MLP neurons of a small language model. Each row is named by its layer, matrix (gate and up: input weights; down: output weights) and neuron, and shows model dimensions 170-297. Each number is 128 + 24 x the weight over its row's rms, rounded and kept within 0 to 255. Numbers have three digits each. A neuron's up and down rows have the sign that makes its largest values positive.
A block is one neuron, or neurons of one layer that tend to fire together. After each block is what it responds to, as a language model described it from the Wikipedia text at the highest values.

L5.gate460:117091149126121153106150163134139142108137148106135117123113134118150140121105137105117092126136101163129103149085144152140154085153185105117141084129108144129125090136105116143131109123126170126129151122134127154119138122142146143094198140157155106146137119095117138126108138117146119156122141140127132122126133114113161131155140161139144158096101085156065124112138115137109139118103
L5.up460:125137161093102199120171123122087112146108140110140106128144132118140178147109139098170110154176146128128118114097139181094129135101122100137157110123100112136127101105111122139124129111093122166142143119120097103129143149123145151134142146133129151085142130080126117143121087102120153120176124125167118109116134155108102153120080134157143112110099151182102161123110121046094135127150
L5.down460:119141153131130129083125093118123075134100126110131108107170165096128121109109148080103124143168141129124079114168152178089127136122148118134098138127102146110141135105091161154118174143124175150101101093118099102136137111137137077125146126152091089118124152119117140109120098124128108116152109143131099105097128114105135151094110128106146130130176130180123131151157177122104133092151
L5.gate1140:143122124162129138118145143162103125133126185132078109135125117079150149102148115094145124180144157125168109107148119160109153126098119105133122129087139092155145129106142127128117132174165115121092111135114165111103174103150134154102169135164103113143149119135116128135135114136102133141067116132121065090122137130146142121119106146113100141131112121132121143149175083143095121128117
L5.up1140:125101163125115157124129169132140165110108115111142149139126132117136167099134107133119112089091147147108144114125103150093167128147120155083143130071093142154107118120077117152133112123113151151116090133142081145100165128075149140125125098133131130160149177138117097110134148126133090122161114125141100136128128155168143146137112112142066132100119128095150106159124096154112115113155
L5.down1140:103105190128128141124147085080169134161109097095116127147124163127147124092136180155128077116162100144115075065154164110135111148090150111101157154138146174132133156150094172149119131139150116155169138109100112117178165122140159127097146130126144118113176144117112132123097123115176129148165109115131160118090115088153156136131108158103162083125122159122137150121149160168117138154126
L5.gate1337:126128101096145154131150122130142126109089114109127120146049126117118155121149128106121089126127120120117131078150109108164149069121190132143134104107155162121147137125162144116109110133113133129158148123152123158099141082107189129131121095154152155154144152118120124082150161158150123080116109150111130110109123137112150114124099119115121108075078141083126110128147138133100123136115
L5.up1337:168132111122125151135095136140104107180124146118097113137108130094065148141124129123170156126121153088133118135155111152156146124116112108119137150135108152099100144102138196139120097175119130141152143158059155167114127125156136159114175119119165133116171132149087135127156143119101100131128109120163111142094090141084152143112089117134130097117169086132153117102153129126125118105120
L5.down1337:111086122121136132169127143103117155118134155108103090185133113119131101098110131145183088120148139138118078138124152126125144145124105137118106134130126085121139162115117163146126127115146148111151169118146131145130115123137157127157110149146142114120111136150143117114114128134100122171111160121142143127150130132107140136108096122153142118099096069138132121116173112167144115142086
L5.gate1526:118112146121140132092128159133088143131117152117104164090114088089167125111117126109126108109105095170124099137143160149134145116143151143146102100098065149089122137116145097113115127159108136154178139088108097120104144122122117108084151121149167151146140105124133162113118127126160083145145169141123133062133128175119130167179104167113052088078086091107133119086142109123101123096104
L5.up1526:124108136122112129105145133176106129131117160120092144136115102101102146163122122149131140109084145135155134158124088167175096171120140110115126144152137173132116126101134169129138154145090136115166132125149122118071129131141097146143175110115150140125163107111141152131118169123094112100142161116136129133173138124187151150126103130155135112155137102111107109149170116168084121123100
L5.down1526:090102124097150122114177146129121118140161149127109135142083115135126131101138114124145097072122103174161154102131167153117126158107140148123122174083105167088089167125085159140124126124112133157147126142113108107096085148154107097144099103098159113147132131106145131126148138106121097124196114074137110146113121152109105121145072136147133129157150135108105108093138161110121140095127
Responds to: Mostly the decimal point right after integer digits in statistics, tables and census text (81.5%, 253.7); also colons, hyphens and primes inside times, ISBNs and coordinates.

L3.gate1395:114169141173120111131110143142166108133120127122066140128131130119127168100118135134153126069094111161115123128073108073151140125104126136126108152150166156185126147129112080139109095104118143133140167130134178140103152091122164111109149172095136171141109141109209138112133164146091099143082164148167154133114134116121146142131111125177148161124128156164095117154119135095115140136118
L3.up1395:152123166147124129109152130119128092124162148109101149120121161145151186138093103146141144126106161138117132113151097148178167155093168125103076145133114100141093094155091146140152093129114122135137116124162138141115121105140095070164128116104137123136122155126123120147129137143160115166083116122159124143124151129122118131132147131133149144155145124155132121130128168102152087099146
L3.down1395:129145154139128138093143112104120080147120129131149128143106144136114125145132122088107136177095115150090137116146135112115114107128109155127097121143130140130154109107178091154115118134117146146114155127169102135100115099135132124115115150158136116114093097142100128076106117120091079107094111117140104131109146136116167137111100139092131131124143125134078139108062144119098166135138
Responds to: Fires on the main verb right after a person's surname or pronoun in Wikipedia biographies, often opening a section, e.g. worked, was (born), joined.

L5.gate358:131102136079132123121131113116148087122144127134136159089121153156108173105100187069145157120128148132154114158141116128123116124149090120100102172132135126136141089103188116135142110137142160111160140131157114133095105122121115101114149145167120118103140117081164169139106123114121114150119170137168111156153130134154148104086125124140164112089113126132120137125176168134147125096164
L5.up358:091145128099163138137139161152123135135139141122124125117134121088160100110126146107149134115131136119111121132114119124112177074113113118088146137112136139082154137117121130129115113155121137088143114083104115130108101149153126124119137131148053150131161133115095119090108138127120120135106147122162147135101100150111138128104118132166123135124109167151139149108150167128128123104172
L5.down358:122160143143122118110132148141117165148127149139123153106132111114099110160109134118095135130104172143138132120134105102084096087113141126119144152151142156122125145140137105165138165137169139127179141124120169131091132103131103130136110134121105144114101110136144115115106112110148150115117108134130101102132154121165090122115075117152132098134101103120135147145129110088094088130098
L5.gate982:172118113094125143138148115122131120067155164145150141111139150126160164137133173137088090144170164151136144154143103120179158096088110159126113156159170106141131100097141112125150124111103107122132125108146132114131129117078112138125149133167118159160140185135142110165101127097174164133153130140145165155140119159096106156101109168143150128131129137187123167104098164153118128119137
L5.up982:149099112146141146085151104124105120154142141153097135086145153133126156120160110146127116138114091132151145138151068125121152095122122120098143153113117120159101127097127096127128135116091140100132128129125139116096104155089113186111139164153119178131174156176091131121090129133153087125132156099148121140120167098124112116093129090142125145143137101157138107106141149126168117147113
L5.down982:138149187148114120152124136113159125109137138122125146135135160098168119165164161110144155126175098125096126122177101093126124108096124138115104151145157142169137139139148120145122116101146159119153139141128126112090119106139108101122158129129123102148127128155086115122108118126157136120112111115188103116149108079092137144146152122123122094092122114115103128113154114165148139077094
L5.gate996:114123168101156129124129158142116161166115146155062155118149145117119125090108135158153124155114113101087133160150106147126107129111149156169156144132138135171181128146132139099127145143142131094132097109131115133107121154151091108129077185118134147171149109137147075163114162133142084164122165130136095165149133092150144146070137133149134129121109087114129126152132121156125103103136
L5.up996:085123116095113133106112142120054125132147103111117152121128096186166148169111137122153136086118113139131085094118091129124137159148141133092150105149146132048108128133106091097136134142153082101106163148135159137125095093123143152134123137134118145174100148103113121114104140117167093114147145133112124142159145067143137149168158133134122150145157077137104128098102120129097113118139
L5.down996:170141128117134160090140129097093158112134115103141126146128119103125132156132083118141105107162164121139091129111161097142113153118130098124133099143124114114118101136122108130129148156103145125087140128139175140141114132111152151135149089177123143117114106108127155134141154101138087134133108131141141098137121117124138083199138125107121104099181124137136142140104109123115144114151
L5.gate1524:110130131129137141147124134091125120111148130091147158100128117136113136139133137131126129149143131209155118118140172150145143119147151119119094142176141142154109135170149144126154106127117174066107125127129144137129116155117132094140170151090126139126102129081130123158150127100111108110109142133111126159130104134113126165140138151128193109137093106127131105114104118106128090085134
L5.up1524:152129167136142107133175142107188105130144142125126144097123127099140087078116133137124155156093121128122083112181141107102154147126152131119173143073155086157106092135136110115192142120109140128117124116138116139082130112155121129144165134123123118120140173168147161129092152116081110149127139123066113113119094146112117121103098134121107151128123165138177143120153149146108129105124
L5.down1524:130115108168129098090132104141163159115114137131108129201140132140110126094132098086130176155150142118140095122126129107141162139120169131138122117146113151093155147130113116076111106164136169163136129130087130088139138136129141119099151135146126096104126096119120132136138104122137144089113130120139108162104157159137130140113128160139169092152170152121082138132084078121126157125156
Responds to: Verbs and prepositions in biographies marking education or career steps after a person's name or pronoun, such as graduated, began, after leaving.

L3.gate503:152088156091161141050077099153127130150104139152067154129097112118130118114137131122115106100112134152133122147161094107137152106115115099149158141116138156115096126134133132109118139088175138113123105113164107129150150114126124090140125166143128128171136188102072136113156158123151169106107150132145125164089083088169097148167133129131118139128174089168124147170147144113154130122156
L3.up503:129076087093114134101144082108082145111119125063124138105149121157110167116141109140122154127109138153119119105163083200124097135182108137139093131061121192117087127112097120119138133093172148111139118107165109133099152153111145128120151113123159112148123134153165127132154151146092120139160179119160147106097101122129136144116112123170117124148092104128104106168131097092113101127124
L3.down503:146144139124132133141121133124123144129115143137127117113140111125135156094156134089138104156143126161099127171169125149147153136136171107113115124099118118124107104120131158139129174115140138177173097135106111124106145164109109132113130108170120156153154144129153146143105113114084123148134128149110121070131133110133113118131117111145096096111098146116104137157080117117096175100119
Responds to: Tokens inside an unfinished number or noun modifier that await their head: thousands commas and decimal points (230,000; 83.6), $, newly, slightly, self-, and linking adjectives.

L4.gate538:117148099158155159092142169142102139136164177105141117102136152120166150087111123121167121106115144169135105135119130093145171099135120111152128105161127124106139119123140167105123106101141143132084145131132072114126080116131108141116152124108139127163152148088159114136114149136103128124155101101129140146110089099104157124134147132138127110145103115129151121074102111147158126127164
L4.up538:140137120133110169150154114103107120157097152128143155103109152157113151102147103088151100154152141096134128170114104116175112138136078147129115136127131130109090088125167119174127135156117123118108140129143136139078108168174143151125093106126111145119100094145071147102166142123147155104161120103136138120112144103092125096115135154132123139087127124110088104180147129131125115118122
L4.down538:152084142105138111091107165095118187152127125112096130103105150119155133086158093125081129157186105096123089110112094109117096137122175106087134137113145107135104179137153145150134184067156177122136151120106142137126132131143169106142120143135143145128165042132087097101130107136109106115104117122100106129124126143104095118128154109151087178109104078108125154157149120100106140116117
L4.gate1060:155161144156151162137149158143127125081151147129128139114175155111143149111069110082153127140118133129107121157112091110139175109105105121107153124149120125135126155106127088121152126100114133118150123125122139107095071133152102120133118139139141175166083139121125094098095115158120123153103121164125116126129131151150105119121115123115119138117133082142126150119129162109090109112144
L4.up1060:143126141110140141095121156133104086103102107112104142099124157120113120129093129125122121107152130138071109109145135089138157102123166149147131133136134151142161146147120096140139108130137140099112108096137153129090096119106132127163121139111110130140124119148099135104111114132127063127093096101121125135144123085141131102103104162116136123132114097148157105106126138111138083111092
L4.down1060:120103148162128098129144121111152138134138130115150144032152122095109157127132122103163112102129116112129129153123093087129094108110133115119151121134152135101119145082169100162107141128121131150098128129139175166145130138129096114138145122081126126116091168102153110152119162105101138168161109149131140142137114130138120108141122112137128151126129113111123147105192133108121101108121
L4.gate1088:142136082148103147128153113111160095137149105121159113144149089125114149123097151117140139068076106128104120115114138101134128151140131139138138139125166102131119088164137090143175126127152155093116123131115093138100091123141091136147128119115140124145106136157170154129115098113177107145150112113116122103144125111095205174095096143112148186111110141136151110118177162124128141130147
L4.up1088:149144124178120144107155125100120090169118141086121133148147132142153174112120158133147125117049127118112150138110113108137178155102142121172163146166141095181135098115142150134119135118111145098056148130115106162114126138111080161101129134085121175132129130152148134083114153097157126157130127085148121173161140106114163115080139137089146134121121141116127128143103131149136132051147
L4.down1088:171129096113109146086099143095156077115136139079119160112100150129144118092145126131126148124114139149119121114140127149116104125149127132137093123117207130117117138118165156111139127126128125106109134132122098114106167129116148131097129111132123138123117113079142135128119132119163146145124147116108132135099139114098114133143079136109141147112121161157123096109115143124134177134138
L4.gate1460:138138133145128112118166151121099142138158092118061164100088150146124121130123139135108140132119107112099114161140106082121132142101157126089121062164107127148125161135153164150140101117160155109114102137153147116137126155128093134143139105144067144163140092089123103159138145105070117134104096062124122172130069111119127123136127088158125102121168173167124154096141152102141098094161
L4.up1460:106175155135155094131074163150111152116113155089130134121130104090150119066108095101169155104111124137104113136181152117137145084118147114148128142121099079143096118147152144087102109075102108087107097154126121126135129133131124117115123127132120148140125122147131124134128165129127130187127113111104162095130132113145141138136126121096126149116130171136126137127124097157133129085115
L4.down1460:138129127137144077108128086138102080125151082108131104123132109094105123083132140101111140144148132126164173139128109134128152153116114135180139144116125115096128115106144131129127136096130141139069136158124134113155109157159133158129099149116135143163133125126114142179125095119130102138150159080123117112152105142159123129122089117138146119118153149120124117131160112088152124161102
Responds to: Verbs and prepositions in biographies that come right before a person's field or place of work, such as studied, teaching, worked, in, of.

L4.gate377:155082168115131115117133193134120149105115161094121101126157130106119153120155134178165106169146161121139113151162158119102154130115147131146135079098121148161083122082129109152095128145132146133089126105101102133111110168130077141102133121134139141144136130136137165121127161111160099101115109143135136159144126084106133168102105132124124101128151123067122110147096109158155097140119
L4.up377:159115116135133126129120149160082108093128151122105112115129155108108157097136098133129150115149154134129108086123129122138154119064125116146088114074137107135185133116098165172116095173102070209156137100133123176122136074143106114100101102121170142147126124145118150121126133150141116138124117126125143070156112147137111123107141135127114142175100092113136115127185134101078137117150
L4.down377:131127144104103132154130083140139155141112145151084136120138117084153194098126140116131147093079137116068105165136150165160146118138164142130095165099108103127176164112158123141169141128100131139164142127115167158153135117067107140083141147113128125139138125113128094155137115141151121102124117091162107089093110132124141122143112159135112142106155120096088137103179141127115121123103
L4.gate694:139134116089152096114120144120166130141123093161100105159141152110096146113138090144130125148132113119127165149106119107132163142111114085133132089156100095077121115106145134157127140165145128119155132131104134161114173132115099140136175151120103122151123138162138104145133145129167137133126127126148112098065138162140075083126114122129167106118138070099120120146111135100102113135156
L4.up694:080126153141142136113126117145181153107122146185127147147116133134122160141167116146130099123165125139113097101140119170121174110131125109135103130110122103134106130103122141122120165114144135082137146161121104137112115131133178089148095125057116117130175160164149151129154132145163180125125100131130116118129131137162132104110135142143163136144120099161118127145134165097119083110140
L4.down694:136107122111083152077130138114155109080136130121120189136127144138100164150121101126170102147148155139093110138163107147101090143155123098100108124094133100162126125124075104113120147138116161130092109179167091113119168101161139158134110172106128128150136154196161146139158182137116160136109114092155139128149110160161128098137121115155136141109121129132105114112149154107110076163146
L4.gate1041:153117138115145143101130172160177124095116099105099125114108156107114134074129139143122122100124149150149152118121079109105108085106108144166117161128111173140171138150129135145112117130144100169129134117091117162126151086134138134131150060154149150133164099134119131170153139141123113105156106169153112098131142108145135119155115096151081115087125095120125112118174120150089094111131
L4.up1041:166162152118115134116140155148086123120134167141096145150143144156108134146139143102141114124124159145185135131159107132092142100130121105112115087101131154144062141130102170143114152091124151093128107117141085130121131111129136149131127132150120134161143129126172115112125116143140164160102126150123101112110119105171128102163114124124136067147101131129124120122132138164113098127138
L4.down1041:135100151123116147089140132089116115140154146119118149110129087125175152136132133109162121100138155118129086111160124111098153121151115069094140109158147115147148061147148137147071137147109131118124091165116112117176123103137136167138130140137150124159136146132186119163130157096166142134148138133140144126107120072082126141121091165157143088132111090133164132174126124119105111168123
L4.gate1381:122116141135158123119112111152117162142114126135151157138133143105162140105099123151124069133176155127120135163177144116141160095121152102180129135107124139192111127097138137150125115114131120149102135147079118118141114120153108145097142062091149089175120126116154115096134158135117175112137130121112112118059116146118109082116178121114152111123108131121091112122136063129126134129134
L4.up1381:119127112121154130154120120147109154119108178141101135144123134086136140104141127157098122133095170113164108139142102129110137133101181134156143105126125137118136139124128167109138146123084123140121182168102140150136101117119143126124096107093144114149119122129137128158113087111084142087157109144152153091110151152141140145111106061129149111123099156129161118126136123155113129154116
L4.down1381:156102150100152158101153134153147174124127130105114126106146104118126136133161102131168098141148156119112139109150128142109149166128129120111152097114104119160143114090104137142126122092122141106108144120121152125137120053144157165106152141122127091122152096138085144159119136128110130147144145105141117189157133140079145121130123098144078138133123102158125091135151115118124045076132
Responds to: Decimal points and similar separators right after the integer part of statistics, as in 22.9%, 12.4, 1:04.94, 1,903; weakly pronoun it.

L5.gate142:112133128115103095099123153146125104128114124124145114155137144160131110155127129135119099121075119118149134160097109106152129115087105112138144124127111116134123146069160135147130152143156087130076116126116140121129134100131124150089149116136081120105100116098137112142104123109127125120191124089126131135155153148135141106134119142134157064107111126142145138128161133132139100089164
L5.up142:122156100141154116118136100127113099097140191143089148116102140133153142111145113134104124103136126161136123141121122159148103102132148121104096128128116114117126146126137162136154136098091134142142105131163103110110100171115153124133082119117176079102151132125116098090126121129145082161096118126122140106149165149119145105109123159102086148120135113128111118149118142128103147158094
L5.down142:134102079151140114127141103136107138135088147133062116106136155125146090088131141162150102093113117118144139137109121181151099119137120141093114090156147093124176137123145154096136138122084082160130136133100129158136138126167156136133113153128119095117139128110128147138117150160109190076126163132120115098126116116137099115156050096098132169129137143131095160126156086101128107144118
L5.gate479:118132152115100100118120159090111116173152125136102160123108095149132126123148151121117147141130121118169144134145120099140118145118165096169164119139138084117135105141087132119105126076090152134084113146112164095135117114116164123120167116128135132169116116122099150111124141119156169114181147111108131112130107151116111142103090134150113161153110116107110167133129132184139170107129
L5.up479:087113097152147149071117143143119141135119187186115101163099118162158131192096171155110144161123098089116111121097121097110155118171125102119164135140115146100158112166118101149108125118114136081121119128115098146128104130114161147106159125172175157129124122097093147154120125145119100135104178128105144112090199138092109112142149123094142123148140130118093094148117120103190141138131
L5.down479:127115068132124152084098146134122109125148146167155141129134126156133143140146127162151147088122106110114155119128111111169171121153114131139158110152147133109143142116089112143087126102122116105132096112137158130111159126134126165098139120167147133132141101066128129153162109139146126129115111147144137086134125118105130115137134124106125109150122111137133157144144143106115133165111
L5.gate504:135122163135114106128132127104124146168160148181136124137133126132158158144140124139118154164113159099087126104092089136129080124109130139118112147142118135120175120130101138180111150140138118127122142164127129104120145114089135074141179164142135146146135140140100109179107119094131166105087122082135146141114122177102149115152156145093146142145114100092154131130090144148139114114152
L5.up504:125174141170150111141111138159087096135105087116116123152137164137090138160152171114112097124098142116130128103103175151163128134132124188161158155112108130134113132160173165139141133124114108141132123133134141155136079154112148132122160071132170143126135093094098126115132153214124163115118129107092111097124104118107077164134115128134153121126122125153110113117143122132113102146162
L5.down504:111103130139132147138124100181100139157131136152126113098126152141098153133148123111125093092082140126157090102136176125127122163115090178159165099168166094136095136135135119160129133094109142136101134137145109132151125135149187140115130092138166105120090129061118109122136135133127094173152140150126114094114130109068136148133127113100103110107124097109117129122172133161131129089125
L5.gate572:113098137126131078143095159143123110134118135159065121123107129128153119158074134110117184090090142108135158150122115118134162161118170098159100105126150107107116116107127137110120114130097095175164136132172152120146108153141162125132090138103119099141170130160094084111127086107122124127092135093143128117126114167122127122130109116144115092096128110086155121143115116102089127146086
L5.up572:110135123126080115148120142140168155096128097118175134125141116161163183115067097145163147137165133098152179114143161144103158136123151178095115140053126132122178122106127161092096103105139167119153109152087131117134076175112120127152143143130116119100117109067139145166123113128094101113159173110120156134132152161108139122146120152151153145128130156093133126109151144168131145123141
L5.down572:135113184139140137142115118140119096167137121106119134145127125117106142161134169155111135142140113131117095168182133115133175162119100133132117083126099106127158126110142144123106177100178112138155130127090134127102139107198151110140136061146174163126132137147147127135125145153117135137122150092086154111135131172087125155130126122165155108113138159115134128144162140109089133076123
Responds to: Opening pieces of longer words, mostly the prefix "out" as in outnumber, outperform, outdo, plus re-, over-, dis-, mid-, and "out of".

L3.gate174:076112128120077151106141130121136080128118109134111135076160120118171130092118126125146087148098151121096115134116072149174121099070138067103120143139126135132112103173152092181128115124188132123116173117125102152121104124138172136157104149151147117160136143149139139109167114144142096115146104139145086134137119124118173131156118135145138130123131119162135140161113136150122109127131
L3.up174:133164139123126137102183103125124147086080147129119142150117135113149109143094129102129136139134137104113107180131134155140111173110148112114147107167129134090082083108144155113126130105148112108107172118130116159134090125117118107104109110138132108141136087154127130102149108157162113137175141064140092123161126163130117091150136109156146106139136125156141158149113158130110130123128
L3.down174:137123107120100110151095153173141112120135120112143171087138116117122139202121104139095128140165141125107111136146134152133109105134148138143108122052115105184156125115179097126134145153115124138174100149092118128116119157147152145121150131160125145146113158119108119137093128140129059088133130134147140112126122142154124134153148121137105127144109115166145120120131055107093152157136
Responds to: Words that open or set up an amount, size or degree, such as enough, up (to), from, too, more than, number of; also decimal digits and hyphens in large-scale.

L4.gate266:131164118095128119148137135094097135184127143120130139128144089112100131170165088138143176150073091133122130144103084139138127138127129129117146077084114147155126127152102112102131126132128173136098148139171131127174119143149118088119164131120154148105092142122113075082147111146144174095095105078132144159143152175111130088139120133142130097116112120091137118104137130121090128118101
L4.up266:156174138126134120159136183118121139089134135072097121121123130133105115112130093143110142124096131133139122151117123134148180149114125164171118111146122143135104151114119117131147167129110107182140106128114059120129117186123116146116168173119171119095136086162121164112170109180122113090107115091134114128093129189130168070154099150125118122117162132132096114139131092134136102096130
L4.down266:131149113141137146148102105089111084097165093140109170175126120121126083154143110109106156175129133132127094117133155140165134132126121143169087144189148179129105129154163083096111152107124086126170155122122167121064137116164194100135152146128118163122085117158155107106138130161155092116134135138086114146144124190146168115085123127108152158116127108117105107110131098138142117111179
L4.gate333:131106164143134126146093157132053141118123121130145117122103129115103141103124088131061102149136115128140111120124104137177152122102131122121125136103092113118121129115133157124111072148134099155109105100126140116090089116107107156141124096128165174137144152129097132105148148142137165142089115144132137117146126091124122134120105121186103100107118170127096102158122145137167097123133
L4.up333:145147151132112138119118104116118146174091097150174121153114103121145119123142139151139078134129150160099127115121127151187119133142105124136144101129129110131191120135151131127155142135138098134144117125120100099107103111138146155129106137174103119121114129167154170084149157165168084144086196081152107144171128154142138127173087114138074087124116103113152121121145158137127095161139
L4.down333:147164154162109110159126108121131113131153138111148103144138112147142162155100125154129129145163113143092134149107152077123109175098133151157104090110138097128154162121154126141121135149119163093136129163086125120149109132098085124108114086125103108177120143119178145150115166145118136142116116147159113094172168130152112124109115098157097162141145149094152156133113110187128094157119
L4.gate420:129103171117125135113084088167131160104126100168131138128106065110103161126109082186101162118112096108115137156116108172142136151096110150099142110152055096112150161151143120130150115114143134153091104150115148127139124132124095119088127064143113096154194110129144122095127097094182159129116094086197152126104165149147129109123070109090142110157166140119128099136121128073138113130154
L4.up420:096121109078129077143131115111163108096123144127142150099106117166133164108061105143104137144091092130139100136138137135139120171096146124135139139153102129112150123153171126163130158150115074120133089107099136129138097161157109108145103122165143092132106124091144131173151080141144179115113126138124118132145113075071137163154113133135123103112106149137089131129115115134154113156164
L4.down420:096127129088136144123123136138141168101137184150136175108119102147123107145090093164135146107070126128127150097081173150123114159126148123126120139109147140160101157133102096142119108125133110151169082112090147192119093135154102113120155096147133077151133089089122141115155080127131184100124147158154094124132111121125132121127092131115114153135127129132113093142114106113143110114158
L4.gate1323:098116151177141126103152105129140154097109144184115128104104109122085142115180124150154119129107149124108070165099120132147146115108101169135121118082158119099133083115136094146152167107121135110118116160155151136066132112117152083153126114113173105116136154114150111103151131143143116122130152109116129184119146125128100128207127114123104128135108138117109132151160128103115138079120
L4.up1323:120138175143101092124138142085115133143104181151130126100120102138091114141124127126165142122095153154147107126122143131124163120171113098154124101177095102064112127122142144078149106087147133141154147159137090111153088153125138154110142131164162132158137139137125100098106141158127135152113135136124119130154120153138096150145107153107138092117147131103130140116167135127115161107162
L4.down1323:142094175152104156155092085139115118154146162146126099124148112123080159096117124138110114141134157129119095125135141121156184125129102119137158148137148116149118162172128096148141127113149118136156131154104146153094129160102127093099150134125117139112100133168137126104110128145117109147130148119105105142138127131132089093160180104121124117084139179085116124138138185147102105138123
Responds to: Mostly the word up, both in quantity phrases like up to 270 rpm and as a word-start in uplift, upload, upkeep; also over, down, slashes and scattered word beginnings.